Weights of a small transformer language model.
Size: 8 layers, 6 heads of 128, MLP 3072 tanh GELU, vocabulary 48200, 95.3M parameters.
Architecture: LayerNorm before each block, learned positions, tied embeddings.
Training: a variant of Muon for these matrices, 1128M tokens, 7522 steps.
MLP neurons of a small language model. Each row is named by its layer, matrix (down: output weights) and neuron, and shows model dimensions 64-159. Each number is 128 + 32 x the weight over its row's rms, rounded and kept within 0 to 255. Numbers have three digits each.
Before each neuron's rows, "fires before" lists the tokens most often just after its 100 highest values on Wikipedia text that the model never trained on.

fires before: "\n", " and", ".", "\n\n", " who", " ("
L2.down2188:162090173133092119147209132120108130053103200171101132138145125160038096113121104092167105117128158123117124147140168165184158162174125124144153130099099094093114139087151099089118148156138155153176135172119076106115171198124125140082150090134089162173120149132094168109108129087139117123

fires before: " ", "|", " at", " Boston", " Set"
L2.down2593:165117095096114127136101126150105142189134095106121103169162123120143144143100172133139131093116085117161106176079091109166103108181159125123132127153097147154109129085135081078142184134045102071152139133085110115044103179106074180157211100069157149194128125084151187131191135092084083157

fires before: " ", "0"
L2.down1158:097169120080147156151079082126092162158195169122141106135148101160158141150170090129098085157108167107115145116125151187122126133105142133181180153119165161135158113109135154084056161116096063131128170123099100163141135128153162214166115136152117160152088095182075100092068088131148178221

fires before: "1", "9", "2", "3", "8", "5"
L2.down1068:111144164183143126120161149154175060138196064102084167131103144190146098114170164137102167164113119129170157117126147136147112100101102138156145165127145157084100145116229137113092092119138176175125164147183146122130172141102171141144099113194156124142118149141054134126082106138069135078

fires before: " |", " ", " |\n", "–", " —"
L2.down787:139112141167139129153203112103138103124104104194082137155126158144108118106211072142182120133048114132155184144134111124085162066147167147131091099135200128119099064075092138094173113107101108125169055117100114030072114064069134074116153100092099135148090195169104151124121097191082151142

fires before: "1", "2", "4", "9", " ", "5"
L2.down178:149117135129095119145176145124107112086142154153211124116172106119124193134142101091167132109094116193106116096092176138089121104181146070136142135124103144106097120119206136094096121121085171067157143145071109082126136156114070142111146120106148147113111101164139070167172119124184061106

fires before: " by", " to", " in", " for", ".", " on"
L2.down986:134144107143156200074082119154098146138160104096135152120130112118106103136077072087097134075131088138133107173158119191118116155113151158108134100126151143114098109139153111226169145161156117124179123156112160141074099145053097143155135056102184152084120175137183082093103130103109082099

fires before: " ", " of", " (", " —;"
L2.down1043:130147139088175166140108103155136090118164160092128181162091165057113112172157098119127154142083137127125132156141125126096140130112123127107084095122144158141150136108124132125137177134172106109152134178151160118139102157144115045058103153133131102131129171135072106136136081110122130161

fires before: " of", " for", " in", "."
L2.down435:084121221103167127119104111090097130057109085147100103167166176130119098151119131139135097154114110181114105131139135158123173146114180148107146108143125118112162094120121230140121168170162120145136123110117096092134136143155132125209124179126145140152099121139190112126129120131126159141

fires before: " ", "=", "aged", "-", "International"
L2.down2248:104064143147122083102082138160148063128147156167126153127078096114169117126181163099137112201148121119159155158171123216167070149205080090103061129097141078048140094168160162169132120118134093170113129094179111117144072160107083142093156062137134156131101151167153074105126099164108070147

fires before: "-", "2", "1"
L2.down1880:131139174146070190126137152125073094119113116167089103167172116102121144108123151137120087115133128178113153173118129171159107133183121140117125094126127168118083159137127117073112042088158077124132109134134126137119105181120169211123113146123155146149142146154156118112181063141125154119

fires before: " ", " |", " $", "0"
L2.down2107:084096156180111122107133129198147195075151140190113136119100148140115129132155131112100168133149156129095109092136126121142111140113157142106140129150132145125189150189149106180126155121026155123136154152074126100115147150197123093109128096103167143135148168124141143136093171153091107146

fires before: "-", " IV", "://"
L2.down192:115111110126086139137132142102192103102170101147104152095113133140146117138122118129098174131148098086128114134074089081116202125113154127112164140088120165154150127077167116081234120126061092108095135122159099064103132136101095110138089070094131098146172082127113104053139145133090110104

fires before: "1", "2", "0", "9", " (", "7"
L2.down2781:121137148137087115154151136112111161116116149086140168197158146187123125145135141126105158111057079143126156117141129124173164108137104102151164133134038140119136082110128118144125130102079175088150112164102090131148102139153097097151161124091119056166134185182156159124149136121105129129

fires before: "0", ",", " |", "1", "–"
L2.down1610:162111162160105102183165164177158135108102105218105185140100145122113149134090147163102153099071083184138171114136131176118094103106150096180114089181126112146119115128134163072154120165140150140093110131123068042111113106109117178160146086127121116157151110151103110114135120134121138133

fires before: " of", ",", ".", ".\n\n"
L2.down1991:158122138189173139137078168180177130114116092104140079117081119169088140106121155140130074078130093138195159159064144130145132129136163113094180191137125152149100123087057189118135125145126111156119110146160102161091082145135181086136175146149107173093174099141116150148121085098133136139

fires before: "0", "9", "1", "8"
L2.down2587:182176068098131182121092117129143133141059146112109111084069133181192056090147134112147145082117117200122094089150091124116166080151106153155111112154156121108118092142160186172120142093177125132165162134102121146141091105115117203124082124121152127162184166105114136117115170111133174125

fires before: " ", " —", " of"
L2.down817:141143171114092124157098166172035159172125139137102156106130158154120168129090080103148097173152143140106085124121140080101172085138139101206112115084128121114070137138082150139116114189142103105148122090110113139131187107115115150059074151181127077092080147060193123137092140109139085098

fires before: "1", "2", " ", "0", "4", "3"
L2.down3000:157166115154094137106105141084089141044180131122118138141104108067107122129129147186109097154159151101073113134091108137078155162150094088147117082119132122094068131133143050131172106079119107180106137112183095080148108149091106138172112086141114171113100109090110116097135110126144168155

fires before: "1", "0", "2", "9", " |", "5"
L2.down974:190117124098114152105198098107148099084118131141138096126166152082148167152142124184102189128117176149125119126125140084097106071169165187129135091126099142103160075152138149150111096178114141137101135140158135122188129106070172169150094107125141156151105162179139124189148080071119158102

fires before: "1", "2", "0", "3"
L2.down2621:171119138114110160116125174135079131165104102100064116101138197111092143102123131134132127177106084240178116115154139158120149126143096109104157097097127137109126097035151150140150146142108092135176114132133090076117159185147092112169117153126128105146138106193115115123195154091192044143

fires before: "2", "1", "3", "5"
L2.down1305:124162094024157062133114051103118134123125103085117126088118124149116152140154154112141145184125136170081138115119131174143060093101112193100140179138100148112179117167120132183157073126166146133068145081169139128141110115163157141103093132123126120105092149097098127139108090149102126161

fires before: " ", " |", "|"
L2.down1700:111111076162076054145189137139127091126052128137160109089168076104077147131107101086158114110135132090114095129103131163153165119127095155174146143147083159092165152141133095086110157118105113170104153117158121057166092165209119093158140060124118138179080121121122133182096155141174135115

fires before: " ", " |", "0", "|"
L2.down2967:180080144094140139097088147154175165122113125137079111140151172128045141169133157108147116131169051127152145148037089125139165084211133127187128172133106116144138071116136118144105136104100142141091147169132108084140138119144141131189140104152100144162146089151121155128174122139112108142

fires before: " |", " |\n", " Cross", " place", " (", "==\n"
L2.down2624:078120093151114171086126142122176113094121120145183125139132123192168123114093113068148090107065075135115064121133153109129129128096165097134144180142086138142140068204112128093189167163153123168105167146194167076124119107124124075092125094099147149121129134111112117130162149119157136139

fires before: "=", "===", "|", "International", "Population"
L2.down2632:124156117126129077177141158150143161124094145113046127098091099113129152153097160119125133159139087160097131123136135114168080172183171161112106108168113162072129115154101096112116098157158055165123123085147070080132142123133127100045111150117116138081135109097130126136150161157107104061

fires before: "0", "9", ",", ":"
L2.down1077:173107109155134111140211106174087174183097072167097125184136159153126110111116120106122097126140123159123111088118105163151175083109099138077112121149148176166121133108152148181145124144128118151144123116143146107135167071117116126142093135088119108098166173136160151080147147125105089082

fires before: "==", "===", "|", " |"
L2.down1800:145107126135137190162191101096077063130079138168152084132133127120156121163152109073165148145172158134147114145125087152118143156157103128145145156140106155119082133071064142092186172162158152158169149109161141114131199170054156143093089145151112126090107149103119164153148134119126197142

fires before: " ", ",", " of"
L2.down976:142145107130179101161122106138110126107146107088158145203144153076075133161123169103082193155079152145126126160149115135114085163090189114176197154044109155137113172131091193188095104144114110121155116183145146085184102074105082081166122099146151136134118175101161117087130103183140178115

fires before: " |", "0", "1", ";", "2", " |\n"
L2.down2425:119121115080099105142124112147165140137097090091148100165128163168054103133164130170119190111138116099128152149160168169144144142063073100155163136162159160186157164100153101138126109089145216155164104136129127165086124136124135142102125133085193100131125117154103100156185129135110183069

fires before: " |", ";", " |\n", "0", "\n", " ("
L2.down1695:135125067185116121076114100094162144156127145159163119096104156150117169124075161139142126131155118176072153152126135140139089139091122137148151167179133128147095153102137058115069107160146081153076074130143152116109082150154092060138162163171119178139073128107134125109137121119154135115

fires before: "1", "2", "3", "5", "6"
L2.down2070:106179146081109117153104159130100152118131138146124134189110110178071113182054157111138110071120115144109139162148104102131116124121121180159171094184117083134160158112157175137149153207156137148190142096146118084086114172122101124139191105176079086187124201106106164122056138202140131122

fires before: ",", ".", "\n", " in"
L2.down1615:145142118118149079103088099113123136156108148145135131157114073056103140170087161161095160137078125095134111180061054160075091070139096178093197141154093077113132134149096144128129134169096149109105131139137127135143122066133128105160141119088117161062133141173110144109156118096130083066

fires before: " ", "aged", " |", "0", " |\n", "7"
L2.down2173:110097125123119074158097158158172107131135128190179142084121107137170147130156116096156109142066069156110157129113163131170178103132168116189133127078127133108091158181157166102156127106148150153157126159183134110167107221111174117186098083084100095136074106149127130101161144113142158150

fires before: "1", "2", "0", "8", "9", "3"
L2.down433:126123162125099129150130193126089165106103063132091130148128161169136106118218158126075139113130171160109109144095145097124102106105137187138113141108168149099111090071193107078100114105199134120128110169138113123125147140114069178166152165167174147141124097128124110109135092153144063111

fires before: "|", "===", "==", "-", "=", " |"
L2.down1564:103137148123125165165166126081093089110140142152140109113178065099069200115135109086146183131151132100102063104109128098090127147148122131088122077123091152121186140104125103028129176113110125116118081097080182157129093127131120181123078145084132159125183119124144118072162143108092115201

fires before: " of", " in", " to", " by", "4"
L2.down2130:157117168161152108118191062141085121093067212113102156152125130148113128114103133074195119108077070185116145119134075121131139131132107139147108154092165114137105069110092073180096098105147148140094059095120097088069148116183189139162117126191106071144131068143150135134082076141112130134

fires before: "-", "|", ":", "\n"
L2.down2356:152044136119106069137090143112155137154138102144137131156077099069115192149168094142147163132123165056147164124122101124134125110104114180122129099135089123100157147102118131058174121116141108121064092094183128115213135140111057116095110114203107061168102123136139089139121089122132127146

fires before: "0", "9", ","
L2.down2703:202127157173105126132143087089101077110095127192122113137131094150136145116203158145166105123113150131140137168135174097127115127171106081173202119192139073145103135146123142132147126134163079087085115134118089068146153086140196182166089157149190109105123137050139105086109099121131140106

fires before: " ", "3", "1", "2", "5", "0"
L2.down1995:157140134207152108173141089146110105198134155149136121127136130180074085153208119120094149155078120122132067138176112145168106155100126147084132127110113098167128109112185132181104113123146066078142083090127151130107110127053137139196082149137127190159153172119111177155106122167070109172

fires before: "0", "1", "–", " ", " |\n", " |"
L2.down2339:100146129168134140135119194156092091143219098132051151156140160177132118120118129110147123136161079113115124133110160171125201107167165129168091142152209110141103120132119156101104142119073103122122113164179164120124106166071097095119122118164133156155129144128137118130097109109134100148

fires before: "|", " |"
L2.down692:108133068133119150105151143081127160111171113085078132108120144100099156142160091100155105151228092152122111111034187105152136161074076126151140160113165132086155102120146084150123102189134099107131111192141143115149135218161140117137139149104175155164128116118139166131067089155148145079

fires before: "|", ":", "-", " |", " |\n"
L2.down2515:085063160137143133133134108116142118131111093168086146128144102144119088162161146084079083138103133087103152222154063121169187031156127109165090143062099148101133107128085150151095129120148185142079139100111126107118104170109139145135117130147079070074112137132163077083135124136163112132

fires before: " ", "1", "0"
L2.down1711:126172120101168175123073082142139136129193169167145087155078151093161156135166178135120117137175121120128115132124146155172098120080123137174176138114096147145091069145128162134196140110115155146183082121142123102131091136147195169094158129146148110140047166104150143161108113174124195138

fires before: " |", " ", "|", "|---|---|\n", " ("
L2.down165:125130132163131164148080129092054121166133126166097093152133096137136133140086152166197122138128072156077107132104105130152132157059111110121131101094114144120146114166113142179081063118158161107212102115129133089188128147132141146091138102126116173101082128159138122124120145111176141135

fires before: " |", " ", "–", " |\n", "0", "1"
L2.down1673:161117156187130091107160119141129099121153091108124169121121140121066172127103129119151110219171085092130189119069121159156079095142137120163091150172212148111085098164129102087112180115112104132123074156175120138142117144133141116077108070144135124125141060110045145127158100115153129137

fires before: " ", " |", " votes", ")"
L2.down2679:133200164121134109156121124082124163093081101130169079174136114148094157141115205084150043069111092075123136137185169149162189153105123142115100143107126080119115133123089161107116185094115080153113124142106184110176123120083127170049079153118158158133159117050140165167081121142100128151

fires before: "0", " |", " |\n", " "
L2.down1599:148115108114135120105094073150156107153096112138124123086102072117157147114101120114132166114116148110123163045118163126131099181123106140145162104148113098098148137151157128115156141179137090133140172142155079124154084088136172138093072147123103079105120092120112091105141176128205119133

fires before: " ", " |", " |\n", "|", "."
L2.down136:138139144132132097076099090162142095115131105141087102043178202144144147144102100109121158103100164079114092108118108115115087167153110105096158176153186150137151129179107113146163103131157017076107076182134170113132101133123102113093137180111161154171090139162098148100204164098157127088

fires before: ",", ".", " he", "7", "8"
L2.down1895:122123157159125119176135120153138097136071116163112122160171124138045162093173130124142102157079108158088125170185140143121106130095134113094123084169176101071112152136154127128132131167117110122164089141108158147115119181087149132126120058089151131159112101103133108145080139165135134173

fires before: "0", " |", "1", " ", "2", "3"
L2.down2363:112139135104177145149137100129135170142235088146110178099126138123144103116101166150118198095163151138144177075117084129139119161135120111159135149159107149086132172109206119069162134056075175119130108073164159160122086146127082110180094129146084106103104100169125131107135131106079115183

fires before: "1", "2", "5", "0"
L2.down2404:109159106143153158083146111126098147162091123061149160130147150143144067124119121095104161098120027079116116119140155132125152116104117137088170144125183082095162154126169134053117109207152128119087083047134107183147094112144128126166101117111093136104104142108170126143116122158128133118

fires before: " |", " ", "–", "1", "0", "2"
L2.down2882:194140121110107157131088142126133088095144137171127133140152158091122078136146164126113137091113102164136130115117135127104140175159171136099161098154128158091167166078180136079139084128176143149114122139067134150147132106106124159113082114089081118188120133118116126091185093137142164161

fires before: "2", "1", " ", "0", "י"
L2.down908:178170180108194084215152139127110068143098143118140139162131071117184147101103125149118079093117082094160062105178138139178115111089090100181160159114081097132138106161144136117109125124133150118151135132153143132092132165146103132122153120094136110049121069100121062116084140149135073178

fires before: " ", " —", " |"
L2.down1994:170161165114139114124148143126126123174164090134072186101141150152098111123138157096138086187129126116113099083076212235112120123163092119179081142136150128171095100133138124117122205125098087142124152156128124108094158123097146136099102107128134147134124069164146125033083165145120127105

fires before: "|", "\n", ":"
L2.down2716:106106092091195056090136127152087079113125055177138138125109076099102093137109094171150115150112124149083146132161107176126214124115143104130191079154127124185085126161127185182146111150149141117142078154084150146100124123053150138138097109080135118122092122111126068116142177074115139150

fires before: "2", "1", "and", " |", "7"
L2.down1133:121149063114157160144157161059134124145088107089097132139079165101130143104135137103115135098175141148123102117084160145130150151130061178126153148150044133178141153062103132112139089125098114117083144132172148153083121152043082174128103140142097126139182028175104136082102165153114112185

fires before: " ", "://", "Cross", " |\n"
L2.down1962:066167173108154155190088117118143100054156134116137154120105155139139106122147153125155084158198113038124128159161145137082124160126131145142119140126109137121133061149134094154202106094119093109128085056136098114160108076121186104134142197097143153175158153126100087126113122135141096067

fires before: " |", "1", " "
L2.down94:172187140130112116100121180112193160208116169109080139127105132167138113126178104155137134128155164092135097146056151144123165090177119094110085099083117110144198122159114187129124198102094128134072135128141081141088076127151149168090137100168111111102200190121117112107072103153137133124

fires before: "/s", "===", "|", "-", " |", "H"
L2.down1999:088146070120119118130115138172118079143086149097142178112112095088129109165116166109224174141115077177152118127197158128129125112095146185121126122146103145112104132132137089143099122124158100079109145107110067124101138141194164090160125113083112113070147141154187122154141169162135116080

fires before: "2", "1", ",", "0", "9", ")"
L2.down282:093172090111175157123147116157138091115097121093140130133072140125133083122149126144134128124091097148182092130121163147163172118180061143140172154223119115080088074139119119103139135132145176161106159147116178067156120033147062136120147107126134165171090142114178134122180081134108132161

fires before: " ", " Republican"
L2.down732:116218136198108082154134112079163155115130129143131165133133175107142119162116063119185130101073148141038095162079123126080114164116104116096122168177140193163129142170122153164112131129136147105108089117165090056126118166099133088117172161179125053195129165136115151132156133122151123148

fires before: " "
L2.down944:140187132020163109110043113127155150120162147112086141114099166126119163108107099120146168075150105178104103053110139136070040109186141100147091124094139183128123069154091111128187138098102110146155168118169129123122086140115134141121121137121141163229122120168105163106078124141103139161

fires before: " |", "0", " |\n", "|"
L2.down2225:163144139141090130208098160148167149204118089068081121202140128162087187153111123162133096108204110084108181094143124162177129119135131157131125146179174179186112102104112123132191141103166117113050169129120098120135110165094181168079064162098093117142158092159146095144119176157145135101

fires before: " ", " —", " |", " |\n", " W"
L2.down3068:140124157124115156105154080127137109136156084107109176097156114120064148114133159109163159149202136132121127130131131211160110168078166090137052181090242104147105098156165148129164155116094119185133169133124081159151107100115115134124093119135109128143089058121117183160173157110192082083

fires before: " ", "0", " |", " —"
L2.down2858:157090183152112101141156152183081103145166116188102157090092090125138066149148120178110099143123124147127066132153111161155164111122177120173131080101179105137101129110099192135130131117113189082145110135174180061138099080126137139172098148091116119166075165138178154130147052147147145170

fires before: " are", " is", " were", ",", " was"
L2.down418:142142124144109134146151144139121144127100146086074068061102167114136165117109129129089148121119023069114139132118092105191128097131145120123138190129083106137183130116157091122175098118060120106153085128137048117164127181151116153155153113099113119101178083117111115132114130171169159132

fires before: " ", " of"
L2.down1488:113076103204075171143160107167146097105086122116134134135136108122068188142111149123143102156106096146127134129096164122152119060161147082176161114113173126144096182087083088128062140160122125087068117145105096092169156082148158094181094199120083155126103115186086112127147127205162144103

fires before: " of", " to", " in", ",", " at", " for"
L2.down2507:121088143123134100126105159155141117088148110161156128189147162136139130104161144173107157127085146217113136191149136148150097129150151114145090158160102117113157141094128151114147140090116166141115179067138068179155068138103152081157155140161140121108162078177073181166168124117112155072

fires before: " ", "|", ",", " |"
L2.down683:121123138175139136129160140141174119128150101117116132159113110116133138090082097149152099082143126067072123141175125131125222132116087134143089156100123115153109121133145086167166149082177154107103137124119113104092063172149176121111115144120112160127202105134100168130160110103089137147